python train.py --num_hidden_layers=12 --hidden_size=256 --num_attention_heads=4 --num_key_value_heads=1 --head_dim=64 --intermediate_size=704 --vocab_size=2048 --hidden_act="swiglu" --norm="rmsnorm" --norm_place="pre" --norm_eps=1e-06 --positions="rope" --rope_theta=10000.0 --rope_fraction=1.0 --qk_norm=true --attn_scale=0.125 --bias="none" --tie_word_embeddings=false --parallel_block=false --init="uniform" --init_std_qkv=0.0547 --init_std_o=0.0 --init_std_up=0.0547 --init_std_down=0.0 --optimizer="muon" --learning_rate=0.00293 --beta1=0.93 --weight_decay=0.076 --lr_head=0.00743 --max_grad_norm=1.0 --warmup_steps=0 --schedule="wsd" --decay_fraction=0.903 --decay_shape="linear" --final_lr_fraction=0.0 --batch_tokens=65536 --max_seq_len=128 --doc_mask=true --train_tokens=336400000 --max_steps=5134 --dataset="wikipedia_en"
MLP neurons of a small language model. Each row is named by its layer, matrix (gate and up: input weights; down: output weights) and neuron, and shows model dimensions 32-127. Each number is 128 + 24 x the weight over its row's rms, rounded and kept within 0 to 255. A neuron's up and down rows have the sign that makes its largest values positive.
After each neuron's rows, "fires in" lists the words (lower case) most often at its 100 highest values on Wikipedia text that the model never trained on; "fires on" lists the tokens most often at its 100 highest values on Wikipedia text that the model never trained on.

L2.gate656 [147 124  72 133 116 144 121 105 120 105 115 105 131  88 109 101 161  97 117 109 131 168 148 145 136 111 179 135 108 120 116  91  84 136  95  95 114 139 104  88 112 133 139 118 107 148 123 141 159 134 160  99 142 152 126 165 124  96 148 157 114 140 135 122 153 105 144 125 122 132 140  90 112 128 165 145  98 159  97 141 119 151 124 111 130 172  98 117 133 126 143 124 152 147 128  93]
L2.up656 [144 142 119 123 119 121 146 112 149 112  99 151 119 108 111  82 194 142 139 129  74 123  95 125 150 123 169 112 120 147 142 130 129  86 117 110 117 111 114  75 162 132  92  98 135 156  84 113 147 123 121 106 126 159 135 149 139 138 146 107 180 140 153 136 131 135 126 106 147 145 105 134 152 123 122 151 105  97  94 146 135 136 105 147 188 136  99 103 120 118  99 110 102 167  88 166]
L2.down656 [157  98 126 162 105 143 118  96 154 113  82 157 115  89 104 141 163 137 134 107 132 184 125 100 134 124 146 137 154 146 127  83  95  78 155 125 150 128 147 108  90 116  89 103 126 135 147 129 118 128 152 105 144 140 132 124 144 141 155 165 143 146 204 117 123 151  39 110 110 115 115 130 126 134 169 124  86 134 153 106 195  97 124 109 141 154 118 116 143  70 132 132  95 133 154  94]
fires in: "one", "each", "number", "group", "groups"
fires on: "ach", " number", "ne", " group", " one", " list"

L4.gate547 [ 94  97 117 176 100 126 151 134 143 109  81 111 133 146 121 138 179 129 115 142 151 116 138 138 121 138 119 147 108 147 119 128 141 150 120 165 134  98 128 137 157 154 114 157 100 164 130 107  97 111 111 157 130 111 119  98 131 133 126 125  77 132 152 157 106 100 136  98 130 132 107 103 124 141 136  92 123 107 151 146 143 129 123 189 149 144 144  94 110 141 157 110 118 144 113 137]
L4.up547 [130 126 128 144 155 166 146 142 126  92 147 135 132  88 138 103 103 197 122 188 106 122 157  95 163 129 129 145 145  96 139 153 153 112 138 115 150  96 157 131 109 110 127 109 147 108 185 155 143  94 145  96 154 155 149 125 138  88 140  95  94 150 187 129 173 119 170  58 140 132 151 116 133  88 141 133 123 155 147  77 129 159 125 114 115 100 130 128 134 100 119 128  93 141 110 150]
L4.down547 [148 130 147 150 179 108 154 104 151 135 120 116 122 130 134 164 101 132 125 124 167 149 141 112 123 126 122 130 144  84 150 168 147 160 142  76 119 129 131  96  89 119  74  32 106 113 116  88 153 110 119 122 131 154 148 136 117 121 137 146 139 113 127 175 139 130  82 117 144 122 146 107 150 189 119  81 124 137 119 153 131 130 135 119 135 119  99 134 117 110 161 116 113 113  71 126]
fires in: "the", "of", "established", "a", "awarded"
fires on: " the", " est", " a", " of", "est", "ad"

L2.gate306 [110  95 136 133 148 146 143 146 101  68 110 121 100 121 122  92 152  69  82 152 151 147 107 156 125 110  81 154  93 114  40 149 148 122  86 137 127 160 104 108 160 146 184 128 145 119 127 125 121 147 153 129 100 123 110 119 123 154 144 179 164 118 132 139 141 142 121 136  99 144 119 148 101  94 116 132 118  86 136  97 152 111 109 126 137 166 145 147 163 131 129 138 105 155  88 113]
L2.up306 [154 101 155 135  99 154 133 136 122 137  99 111 101 130 131 150 140 107 116 166 166  72 131  70 136 152 131 143 138 132 132 123 120  90  77 147 198 107 160 108  93 176 132  99 127 118 110  89 128  63 139 138 109 159 133  99 135 136  89 132 126 138 111 165 121  99 155 130 142 108  68 127  85  84 154 123 149 111 151 153 184 144  99 120 147 134 130 151 115 115 131  86 101 158 104 108]
L2.down306 [ 70 121 105 159 113 151 107 149  88 161 115 110 155 115 128 129 150 110 149 113  95 105 129 142 122 148 110 116 128 127 169  92 115 133 173 131 158 113  93 160 119 137 157 111 137 161 103 101 129  86 145 131 123 162  96 134 176 137 102 138 165 171 130 141 141 139 124 127 104 112  94 162 142 123 177 136 105 107 145 158 125 154  74 130 141 131 149 168 142 193 140  95  87 167 129 115]
fires in: "on", "born", "at", "eight"
fires on: " On", "On", " At", " born", "ight", "t"

L2.gate142 [142 131 108 124  88 128 131 148 157 153 106 175 125  81 126 140  98 144 106 141 144  97 151 116  94 112  97 123 163 153 129 135 135 100 160 165 135 115 112 142 128 123  99 104 129 145 117 132 105 126 106 116 147 138 135 114 108 111  90 110 138 148 106  67 136 124 140 138 131 172 151  82 107 137 111 180 132  82 137 152 100  91 130 163 103 128 120 130  78  88 101 115 147  97 129 122]
L2.up142 [139 146 104 122 136 112 131 133 126 105 114 104 102 152 111 139 147 121 130 117 135 175 118 145 135 139 135 131  90 181 131 164 159 120 130  98 128 166 123 142 131 129  96 150 145 128  78 132 123 102 130 127 130  64 125 129 120 154 168 136 143 145 144  97 126 151  99 143 152 156 117 143 137  61 117 137 120 136 156  80 117 195 150 108 177 104 122 123 122 122 161 125 151 129 151 182]
L2.down142 [123 118 119 123  91 114 114 105 151 157 109 133 147  95 102 180  84 147 131 145 162 120 164  98  84 151 126 144 136  99 155 116 133 128 145 164 102 144 145 167 153 114 129 127 128  86  88  97 103  88 107 138 139  96 112 134 118 125 119 151 115 136 125 116 172 100 103 146  72  66 114 112 136 109 143 104 130 127  65 155 123 110  99 125 113 126 133 114 109 112 164 115 127 133 123 152]
fires in: "january", "february", "march", "april"
fires on: " January", " February", "н", "am", "or", "an"

L4.gate445 [148 127 122 102 143 111 108 154 139 143 108  96 103 141 125 120 117 125  93 160 134 163 141 176  96 110 145 123 129 116 118 117 129 127  99 177  96  98 136 106 139 138 192 114 104 112 132 115 111  74 135 125 137 141 167 133 130 147 141  63 111  95 122 132 127 106  82 106 119  49 132 144 154 155 129 145 138 147 143  83 158 160 151 118 170 140 147 123 148 109 137 129 108 100 171 121]
L4.up445 [157 157 134 105 100 152 144  98 163 124 114 118 141 154 145 131 102 144 154 118 159 125 139 130 128 224  98 119 130  94  94 123 111 137 136 166 137 114 102 111 133 113 148 160 128  74 130 137 149  89 133 114 117  94 155  97  97 151 115 119 125 121 126 155 156  91 123 128 151 128 104 106 173 138 154 118 126 142 161  85 141 160 144 135 104 130 138 124 126 100 114 126 119 150 127 105]
L4.down445 [ 87 155  86 114 116 114 147 117 108 172 152 151 179 117 166 120 166 153  82  98 127 148 139 103 113 139 149 107 131  88 114 140 115  78 127 127 100 152 130 129 127 118 113 125 137 143  91 168 152 113 126 140 140 140 102 102 106 123 144 112 122 152 136 111  66 131 107 100 133 135 154 123 101 145 134  98 147 127 118 107 171 138 134 185  99 110 109  60 109 148 138 105 133 133 131 114]
fires in: "who", "also", "which", "that", "himself", "later"
fires on: " who", " also", " which", " that", "k"

L6.gate486 [121 153 140 175 120 145 139  98 158  99 122 106 109 125 158 134  77 139 150 113  95 117 137 144 122 147 155 144 159 115 153 135 166 128 107 129 145 146 140 141 114  98 130 164 130 140 106 133 139 122 129 101 102  94 139 170  92 120  88 114 112 156 119 158 110 128 102 113 156 147 157 120 108 119  99 141 142 166 105 121  96 137 150 157 129  88 155 107 161 142 109 124  94 180 122 117]
L6.up486 [134 106 122 153 119 120 103 103  95 121  94 110  99 112 158 104 134 132 147 189 127 107  90 147 117 131  95 146  97 114 117 149 130 120 150 103 120 165 134 120 143 155  75 112 110 137 125 127  86 124 163 110 101 155 126  99 147 164  68 163 155 149 117 170 121 148  96 144 122 154 150 111 100 141 123 133 112 148 159 131 105 148 140 125 122 143 152 132 147 114 125 146 112 153 132 152]
L6.down486 [ 83 163 133 132 136 102 118 147 167 127 164 134 126 163 146 183 159 145 142  74 138 147 170 111 141 136 148 107 116 106 153 113 144  94 127 173 139 159 142 122 146 121 194  97 155 106 116 109 133 147 111 124 133  92 111 159  98 111 131 148 128 144  94 108 137  95  77 157 129  99 129 138 100 141 117 114 148 128 131 186 125 118 154 145 123  71 160 137  99 157  95 149  79 158 128 132]
fires in: "of", "as", "nominated", "when", "if", "gave"
fires on: " of", " As", "ated", "ave"

L8.gate455 [127 123 103 128 132 118 147  97 143 138  83 110 117 102 154 123 118 118 138 123  88 126 112 137 150 127 160  79 130  84 160 158 141 122 116 167 145 175 123 112 126 128  93 133 128 134 129  92 158 116 132 119 131 121  86  89 166 120 184 105  83 106 147 133 115 109  86  91 119 126 137 140 109 148 118 140 130 120 158  99 137 127 164 167 149 130 149 106 118 120  85 159  92 116 119 124]
L8.up455 [120 141 133 162  93 139 137 123 172 141 122 124 123 120 158 132 124 122  99 141 159 140 128 141 142 121 138 131 160 143 128 123 148 120 128  45 171 143 103 134 127 139 156 155  81 118 157 150 135 121  97 127 127 137 102  84 134 123 128 131 132 158  89 127  99 113 159 142 129 129 132 106 104 118 121 110 134 110 123 134 146 123  88 154 125 131 137 102 111 108 128  92 132 132 145 136]
L8.down455 [144 146 125  86 128 146 155 148 164 150  99 124 118 107 124  98 142 133 120 148 148 103 123 134  84 157 119 147 160 112 156 122 107 118 124  86 182 118 122 132 133 139 153 114 101 138  92 170  71 117 146 107 101 100 132 149 164 166  88 167 138 145 169 155 132 156 124 145 149 113  99 110 157 133 126 154 130 134 150 112 137 117 181 114 124 167 147 101 114 154 114 135 134 158 138 132]
fires in: "and", "which", "who", "also", "to"
fires on: " and", " which", " who", " also", " to"

L6.gate394 [ 94 169 195  89 149 120 144 128 127 122 118 119 106 121  92  87 168 152 170 156 129 129 126 110 140 167 122 110 133 122 129  94 128 126  46 121  95 165 103 135 100 112 125 135 108 141 130 107 129 179 123 127 110 122  94 113 149 180  93 124 153 166 122 141 102 129  65 125 168 111 154 133 149 155 163 109 148 182 116 147 133 128 130  80 128 140 140  98 130 128  83 152 106 144 152 138]
L6.up394 [142  91 105  96  63 116 189 119 117 133 122 123  95  96  98 139 115 154 132 133 119 152  97 136 123 108 133 105 117 138 112 126 141 133 144 108 155 145 140  93  89 157 117 145 191 109 151 110 132 172 139 146 139 115  85 116 136 115 150 112  81 146 162 119 127 140 130 106 168 123 150 103 131 130 131 121 117 108 150 128 111 124 136 118  91 174 155 106 171 131 137 145  82  97 142 155]
L6.down394 [120 110 108 116 150 106 128 153 116 195 135 143  90 123 131 120 122 134 127 115  95 110 145 124  96  87 157 118  91 118 137  83  76 161 101 149 121 144 132 206 124 126 136 146 149 110 121 124 149 154 121 131 116 101  72 130 134 137 125 129  66 108 114  98 128 129 142 158 116  91 112 146 142 113 186 130 147 187  97 134 162 118 138 141 162 112 183 130 140 131 108 121 130 103 139 112]
fires in: "it", "he", "the"
fires on: " it", " It", " he", "t", "The"

L4.gate320 [126 122 177 147 142 124 152 101 112 140 154 105 106 147 148 121 135 107 128  99 129 142 129 125 117 138  97 109 157 111 119 111 115 155 111 123 136 138 102 131 156 118 134 137 107 125 123 127 126 118 120 119 118  97  97 151 111 102  94 172 131 184 147 133 134 128 132 127 138 166  88 147 179  87 121 135 155  97 138 118  90 165  96  82 115 153 152 155  85 125 121 110 112 166 116 114]
L4.up320 [133 122 102 131 141 148 101 150 157 123 100 121  57 137 135 143 109 172 160 110 111  88 145 151 149 143 110 148 110 114 135 121 132 108 187 130 108 149 114 135 130 147 129  88  93 116 119 140  88 126  90 144 129 145 130 125 140 106  80 126 176 121 188 167 146 150 180 106 130 149 133 155 155 112 109  91 117 101  75 138 114 117 155 109 130 120 126  98 139 126 147  90 152 147 106 112]
L4.down320 [141 133 112 122 112 117 151 126 103 138 149  97  76 109 134 125 161 113 138 175 152 136 103 133 116 158 141 131 106 169 144  94 145 101 129 150 146 149 114 101 140 164 124 160  97 122 121 147 168 148 124  93 125  90 110 114 112 111 140  88  81 140  91 144  87 133 152 122 158  93 138 162 123 164 128 129 143 162 164 144 106 110 127 126  89  95 120 114 147 123 127 133 130 125 153 151]
fires in: "of", "james", "nominated", "junction", "listed"
fires on: " of", "ames", "ated", "ed", "un"

L2.gate295 [127 140 102 105 111 167 135 134 143 124 143 111 120 176 136 125  96 175 161 125 167 128 128 122 119 148 130 161 135 136 103 112 117 108 134 100 109 122 121 123 127 141  96 171 154 189  75 135 141  79 132 102 112 156 129 124 143  64 142 156 166 135 158 137 176 103 183 127 108 164 105 123 101 129 114 143 123 101 140 133 143 114 127 160 123 121 132 115  99 154 117  97 150 147 153 127]
L2.up295 [128 162 128 155 145 163 171 109 144 130 128  89 140 162  87 151 125 136 156  76 167 125 123 145 108 154 140 138 129 128 139 134 117 136 135 159 116 167 107  87 116  97 115 130 137 143 167 135 132 130 144 191 123 154 138 134 100  78 154 115 114 114 126 125 173 104 137 115 143 111 158 126  89  94 139 111 125 119 135 109 151 130 135  93 153 106 145  91 141 137 123 139 105 138 139  94]
L2.down295 [131 131 181 166  88 125 104 137 131 121 115 115 107 156 106 116 145 148 168 136 120 105 120  90 131 142 128 159 124 156 127  94 152 141 157 151 142  97 117  95 151 142 123 110 114 148 128 166 128 168 115  86  71  86 141 124 101 119 146 138 127 126 137 105 143 116 127 141 113 129 138 115 104 109 108 122 154 105 124 126 134  71 141  89 126 148 129 142 139 119 115 148 155 116 123 138]
fires in: "were", "would", "took", "expos"
fires on: " were", "ok", " would", "h", "os", "oot"

L3.gate435 [105 192 124  88  97 142 131 105 124 135 105 167 150 112 129 126 130 125 152 119 144 126 142 129 144 108  97 149 105 137 135  84 122 123 120 159 131 103 153 123 165 163  71 110 120 126 149 124 116 132 135 107 111 137 153 150 150  96 137 118 129 121  98 119 136 138 145 120 145 143 141 141 101 106 111 128  88 143 161 141 136 116 159 135 177 135 148 103 105 127 149 120 135 147 152 117]
L3.up435 [ 78 161  95 126 126 120 147 119 108 117 136 162 150  97 136 139 120 145 119 189 126 175 155  98 154 136  94  90  67 174 155 103 101 128 163 139 136 145 111 143 108 143 119 154 145 119 138 120 163 113 142 112 126 125 141  99 102 118 113 110 156 128  68 117 162 113 124 152 172 143 117  87  99 132 123 170 142 120 154 109 125 124 157 148 122 150 155 173 101 165 143 123 134 137 175 130]
L3.down435 [111 138 121 160 120 124 140 140 120 104 144 155 167 134 147  99  46 107 133 181 114 128 171 129 154  77  98  83 106 102 122  78 101 133 121 160 134 132 156 140 110  95 148 155 150 119 132 115  94 137 115 166 124 106 156 155 150 115 117 111 149  95 119 144 164 146  89 109 140 110 161  68  96 125 144 130 151 157 102 161  92 133 137 107 117 114 153 144 109 140 122  97 120 129 152 134]
fires in: "january", "is", "february", "july", "feb", "helped"
fires on: " January", "ap", "p", "j", " is", " February"

L3.gate17 [129 159 131 124 109 124 177 109 103 139  98 110 164 115 106  76 150 120  99 117 161 171  86 110 153 134 148  93 113 166 162 121 172  99 112 139 129 124 175  95 170  85 128 147 155 125 115  82 112 101 119  99  69 101 126  94 136 115 115 149 134 121 126 125 161 153 138 117 150 123  84 146 149 147  98 130 100 142 130  87  96 132 100 110 164 171 122 136 118 134 108 121 108 171 142  98]
L3.up17 [158  92 110  98  92 159 155 165 150 148 147 133 102 110 112 113 143 160 142 140 138 169  85 142 115 137 141 110  94 141 113 124 151 103 136  98 159 160 117 143 153 113 172 114 139 101 130  96 100 116 161 116 123 102  95 146 164 123 136 161 112 122 162 113 138 139 160 117  97 163  60 165 169 134 139 183 108 120 147 141 115  98 122 118 198 129  93 119 121 118 150 119 167 127 126 106]
L3.down17 [ 95 173  88 160 145 140 129 113 144 112 130 127 141 114 114 111 133  99 128 163 155 111 102 114 128 180 160 144 173 123 155 142 111 116 164 109 131 130 127 124 114 132 119  99  88 126 148 152 136 115 144 170 138 115 122 104 164 110 131 134 139 129 171 120 128 130 113  85 138 100 138  99 128 154 149 128 123 140 150  97 119 142 175 133 136 145 148  95 120 146  90 125 113  88 159  87]
fires in: "first", "also", "last", "another", "later"
fires on: " first", " also", "irst", "ast", "other", "th"

L8.gate655 [147  92 130 141 159 142 151 135 141 147 117 178 132 129 121 143  93  80 109 148  80 161  99 119 106 145 110 178 139 142 130  98 128 105 107 113 133 122 155 103 148 124  98 122  84  96 115 121 152  91 116 158 105 127 107 156 118 137  98 157 124 167 106 141  97 158 111 128 123 153  88  77  85 110 124 101 181 152  89 138 142 120 132 176 100 109 130 141 144 151 162 141  87 111 135 157]
L8.up655 [129 143 145 166 164 101 113 139 123 117 101 120 143 147 146 105 161 111 135 133 127 114 117 111 170 107 121 117 132 175 154 111 145 134 129 105 160 137  62 156 148 123 116 122 125  86 100 113 125 154 142  97 109 117  80 162 169 101 142 121 123 125 136 175 151 104 153 156 170 128 151 143 122 128 171 118 166  97 109 158 101 171 127 143 125 129 140 119 145 136 130 129 150 146 133 131]
L8.down655 [113 145 177 123 114 138 160 109 134 122 109  63 170 150 166 102 126 114  88 160 121 142 123  72  94 122 109 125 121 120 141 128 118 154 106 162  98 122  97 147 149 128 120  60 131 143 145  89 146 117 102 151 123 129 140 101 101  85 131 108 137 116 114 154 104 150 128 127 124 135 106  89  69 144 168 100 149 132 139 144 124 171 162 152 137 139  95 107 149 142 139 127 112 166 143 113]
fires in: "of", "for", "to", "in"
fires on: " of", " for", " to", " in"

L3.gate673 [202 110 166 106 133 185 133 218 156 129 102 133 136  90 114 104 148 142 109 120 143 120 156 125 136 107  81  92 131 140 153 130 162 164 100 110 127 115  81 103 104 124 110 115 112 136 102 126 147 106 152 147 145 143 137 161 153 134 169 147 158 131 141 154 114 105 106 145 156 152 145 151 133 115 122 104 116 162 138  97 140 131 126 133 119 147 100 113 168 105 154 117 134 148 129 124]
L3.up673 [153 117 121 179 138 131 100 160 143 120 103 129 127 112 116 156 140 134 126 147 123 109 152 138 136  94 167  92 147 136 152 146 155  96 145 108 121 109  96 116 126 144 131 134 126 150 148 128 167  81 153 131 137 149 136 156 128 141  93 101 170 104 106 123  80 139 136 151 138 108 120 141 106 139 118 114 136 143  79 146  91 142 136 123  88 130 150 136 132 121 113 120 159  98 155  86]
L3.down673 [175 132 159 146  92 115 152 112 105  81 104 143  96 120 123 121 108 106 133 114 130 109 134 156 107 158 113 137 104 155 123 132 130  86 124 151  91 113 153 114  91 147  92  95 112 159 123 134 128 103 152  97 134 113 110  93 162  88 113 153 149 169 140 174 107 153 102 155  92 120 117 112 127 133 156 145  77 150 154 134 128 130 183 126 121 146 126 110 152  80  84 106  78 126 146 141]
fires in: "one", "by", "a", "each", "my"
fires on: "y", "ne", "A", "a", "ach", " one"

L6.gate212 [134 111 162 108 125 145 125 144 129 140  94 182 115 142  85 175 136 171 123 128 140 137 103 131 110 135 129 124  94  79 115 128 138 127  97  90 136 106 151 141 139 103 109 110 111 146 120 143 152 112 146 124 102 122 172 130 114 161 113 135 136 126 140 119 128 135 100  73  95 131 119 105 139 146 137 159 114 120 120 167 158 113 174 141 142 161 106 102 105 118 116 116  74 134  81 117]
L6.up212 [167 125 134 137 144 114 117 119 131 120 114 146 147  70 123 127 152 136 143 136 138  98 121 139 108 134 162 130 105 156 189 103 131 124 123 124 110 139 123 151 137  92 136  73 160 130 163  87 155 119  89 126  87 118 140 164 141  88 101 156 156 115 177 100 128 109 137 183  96 138 153 112 159 113 113 119 131 151  68 113 126 128 135 103 126 122 165 151 140 115 163 136  86 138 137 167]
L6.down212 [161 107 158 148 113 138 155 131 134 143  88 186 217 110 141 131 106 143 125 152 122 148  92 102 128 165 139 130 119 124 110 126 149 118 133 153 138 101 118 125 169 137 114  96 116 147  92 142 116 143  85 120 124 163 144  66 126  85 131 170 135 104 121  91 128 153 116 109 133 144 118 114 148 135 142 112 124 134 128 162 155 163  98 104 150 125 166 107 102  98 158 147 111 143 143 123]
fires in: "the", "to", "and", "or", "of"
fires on: " the", " to", " and", " or", " of"

L2.gate17 [134 114 150  99 156 137 152  93 130 110 126 134 129 167 127 132 150 119  77  88 180 179  83 145 155 189 117 112 127 146 146 134 103 130 124 109 145 146 144  97 137  88 127 145 161 120 140 110  89 145 110 128  82 149 145 134 109 187 115 126 103 142 165 150 118 151 137 126 147 144 145  71 156 145 142 146  76  92  62 128  85 122 151 105  92 110 118 108 126 161 141 158 135 157 151 130]
L2.up17 [131  85 122 142  98 150 100  99 141 140 132 116  75 106 102 111 137 173 142  91 162 133 134 125 148 120  96 133 130 111 133  98 109 173 133 162 131 142 146  91 166  90 119 107 141 143 154 110 115 162 110  76 119 139 149  95 157 142  81 113 132 117 120 168 130 121 120 159 106 122 129 141 179 124 139 188 141 148 128 103 114  91  89 143 114 185 141 158 168 158  54 103 123 124 112 140]
L2.down17 [112 120 141 111 115 108  60 134 150 123  98 139 144 123  83 144 116 143 171  79 127  97 110 132  96 118 170  87 117 132 125  99 125 118 128 105 143 137 110 133 185 144 109  93  89 133 168 143  86  97 110 131  82 108 123 131 151 107 147 132 147 139 153 119 133 127 140 124 114 140 109 100 135 137 194 121 106 133 114 129  72 160 108 180 110 169 107  81 110 127 117 111 139 112 161 149]
fires in: "each", "last", "first", "either", "together"
fires on: "ach", "ast", "her", " first", "th"

L2.gate173 [139 115 126 166 135 115 124 157 148 157 116 146 138  99  89 106 115  86 175  63 110 119 116 114 151 111 108 131  79  90  89 105 114 130 150 113 128 163  88 169 132 109 123 166 148 140 137  98 135 133 120 138 129 140  93 139 119 101 112 134 130 105 123 105 136 141 103 115 159  52 136 128 171 128 143 120  95  92 128 108 159 189  86 148 134 145 111  91 136 109 139 160 144 133 130 112]
L2.up173 [119  91 130 120 150 115 126 160 136 133 124 122 117 136 136 122 133 138 142 128  90 125 117 128  98 137 132 131 131 130 125 158 141 112 175 102 141 121 128  90 132 120  96 143 185 122 110 143  93 115 141 141 120 128 124  91 100 132 146 134  71 111 117  97 121 138 140 107 112 160 165 147 128 160 132 120 123 146 138 198 134 103 148  98 138 136 142  92 126 136 164  76 158 145 133 121]
L2.down173 [136 138 117  82 131 156 137 159 150 109 110 137 103 111 182 157 104  86 129 105 142 120 121 103 158 123 139 124 108  96 126 135  79 150 184 114 128 158 121 111 113 124 124 145 124 157 117 120  86 108 104 106 120 156  87  91 112 118 158 106 120  76 104 136 156  98  94 157 133  81 153 145 141 133 123 101 127 106 158 116 167 103 111 112 150 113 155 117 146  93 102 126 142 146 144  87]
fires in: "it", "this", "what", "its", "whose"
fires on: " This", "at", " It", " it", "ts"

L6.gate344 [151 102 125 129 101 137 147 146 141  80 131 137 142 105 146 140 103 126 165 137  98 143 118 109 104  99 157 127 112 136 142 122 106 159  93 117 116 143 149  87 129 107 103 192 136 127 104 154 128 172 103 165 130 115  95 138  69 104 107 156 129 127 128  94 147  99 103 140 162 123 145  82 109 127 138 152 149 124 123 155 142 102 159 135 103 127  59 143  86  99 116 109 133 110 151 136]
L6.up344 [118 146 142 148 121 125 115 165 129 123 109 154 162 135 145 150 150 119 135 147 156 132 109 118 144 106 113 134 124 181 128 181 109 155 103 142 154 137 106 135 149 148 135 137 137 125 112 110 130 114 119 160 145 103 116 165 153 140 169 187 141 130 106 152 160 104  94 145 118 140 161 150 120 112 113 122 133 131 123  89 131 154 131 117 121 122 120 123 131 146 118  92 116 183 151 139]
L6.down344 [123 161 129  88 120 112 153 159 178  95 138 140 129 106 163 118 124 134 108 182 113 152 138 129 147 181 128 125 148 125 142 113 134  79 104 111 123 116 132 116 141 103  98 133 129 125 136 138 105 127 126 130 129 143 166 145 156 115 143 155 141  93  90 131 180 108 129 115 133 144 165  73 154 129 141 124 130 149 110 131 135 112 153 109 134 157 100 131 133 123 123 167  98 116 144 161]
fires in: "in", "part", "inspired"
fires on: " in", " part"

L8.gate447 [128 123 130  73 127 116 145 159 110 124  93 132 163 121 135 145 139 132  82 122 114 126 119 131 122 124  89 148 118 123 118 109 127 149  80  98  99 110 152 105 152 133 150 116 138 117 108 142 141 151 105 119 115 100 113  72 140 116 147 140  93 180 128 123 128 111 117 156 125 139 142 157 128  93 114 157  99 141  96 131 151 147 104 147 160 124 148  87 129 133 121  96 112 118 184 103]
L8.up447 [127  55 145 129 108 139 157 118 149 146 109 126 125 123 111 126 129 136 176 149 139 129 137 138 112 154 112 164 125 104 151 149 148 109 164  84 126 134 120  88 153  98 151 108 104  96  58 112 119 119 101 141 140 160 105 149 119 126 102 155 124 138 108 137 141 150 165 124 105 165 146 141  88 114 196 149 171 139 143 142 113 129 122 146 166 100 155 180 142 171 166 178 108 134 139 160]
L8.down447 [ 95  98 134 160 146 109 173 112  86 169 132  74 127 149 146 129 141 138 105 138 138 169 155 104 115 107 123 145 140 121 141  98 143 116 145 132 121 123 136  71 134 142 154 105 173 113 166 106 101 110 151  85 153 134 137 114 111 120  73 144 141 128 147 111 113 147 145 137 147 109 126 137 114 128 114 111 118 124 136 108 182 146 113  97 135 142 131 131 130 107 109 166 108 146 107 143]
fires in: "at"
fires on: " at"

L2.gate564 [138 139 119  77  92 156 121 164 127 109 143 120 132 106 108  98 116 127  92 136  93 100 140 130 101 173 101 117  97 140 137 172  92 128 104 103 138 123 121 137 131 110 152 167 147 139 140 120 133 111 117 108 119 132 114 101 137  94 124 165 131 169 140 121 111 107 129 133 154 147 104 162 162 116 140  90 165 129 171 157  99 126 174 124 164 154 102 104  93 123 128 152 111 143 153  82]
L2.up564 [119 180 137 146 149 140 131 109 167 126 159  92 165 155 116 127 109 157  94 136 138 115 142 172 176 126 121 146 147 109 122 131  99 129 120 128 115 138 107  82 125 121 104 151 133  97 135 118 100 148 115 152 122 159 134 142 141 121  96  88 102 114  81 155 141 111 141 112 151 106 109 133 139 135 115 112 108 109 155 151 121 116 105 124 127 114 144 119 159 100 128 139 172 165 140 117]
L2.down564 [ 83 135 117  93 143 112 139 152  95  87 143 103 103 186 119 150 102 140 121 113  96  63 133  93  88 159 100 148 137 130 131 118  95  80 127 144  72  86  99 154  90  99 111 130 183 164 138 151 174 132 103 119 121 115 104 146  83 130 131 133 120  87 125 115 124 144 128 179 135 162 126 150 143 116 104  92 113 187 122 144 160 104 137 140 135 131 148 141  99 105 116 152 136 147 148 108]
fires in: "its", "his", "their", "itself", "her"
fires on: " its", " their", " his", " His", "ts"

L6.gate81 [153 101 135  90 104 132 117 117 177 140  92 114  94 167 127 112 141 150 108 104 127 152 107  79 125  96 121 122 109 160 109 139 137  97 122 109 127 105 100  94 113 123 126  94 134 127 154 146 112 111 110 129 125 121  85 101  92 128 151 148 129 145 161 145 129 136 100 116 112 128 135 158  88  91 101 141 138 147  92 124 155  93 153 103 131 101 128 143 111  80 149 122 150 143 130 161]
L6.up81 [142 164 144 127 117  98 137 149 162 174 110 139  97 111 115 114 184 145 118 161 143 132 162 170 129 127  96  97 146 138  60 110 155  94  91  78 105 120 112 105 128 115 126 106 143 100 116 147 137 165 129  99 121 138  62  99 132 135 137  98 139 147 184 151  81 123  87 107 130 164 108 137 114 100 160 139 133 122  90  88 107 126 145 166 137 144 144 131 123  88 136 124 150 148 146 136]
L6.down81 [176  96  95  97 131 149 161 154 106  97 126 139 169 116 151 131 151 117 145  96 154 136 125 164 124 120  95 131 139 127 148  88  69 151 152 125 132 160 131  89  99 151 109 138 160 168 126 170 114 126 151 172  72 142 105 147 132 131 126 174 111 140 103  96 131 109 131 163 173 140 137 122 168 135 124 106 139 131  85 101 118 116 137 154 131 115 156 136 124  65 108 135 136 102 121 130]
fires in: "which", "and", "that"
fires on: " which", " and", " that"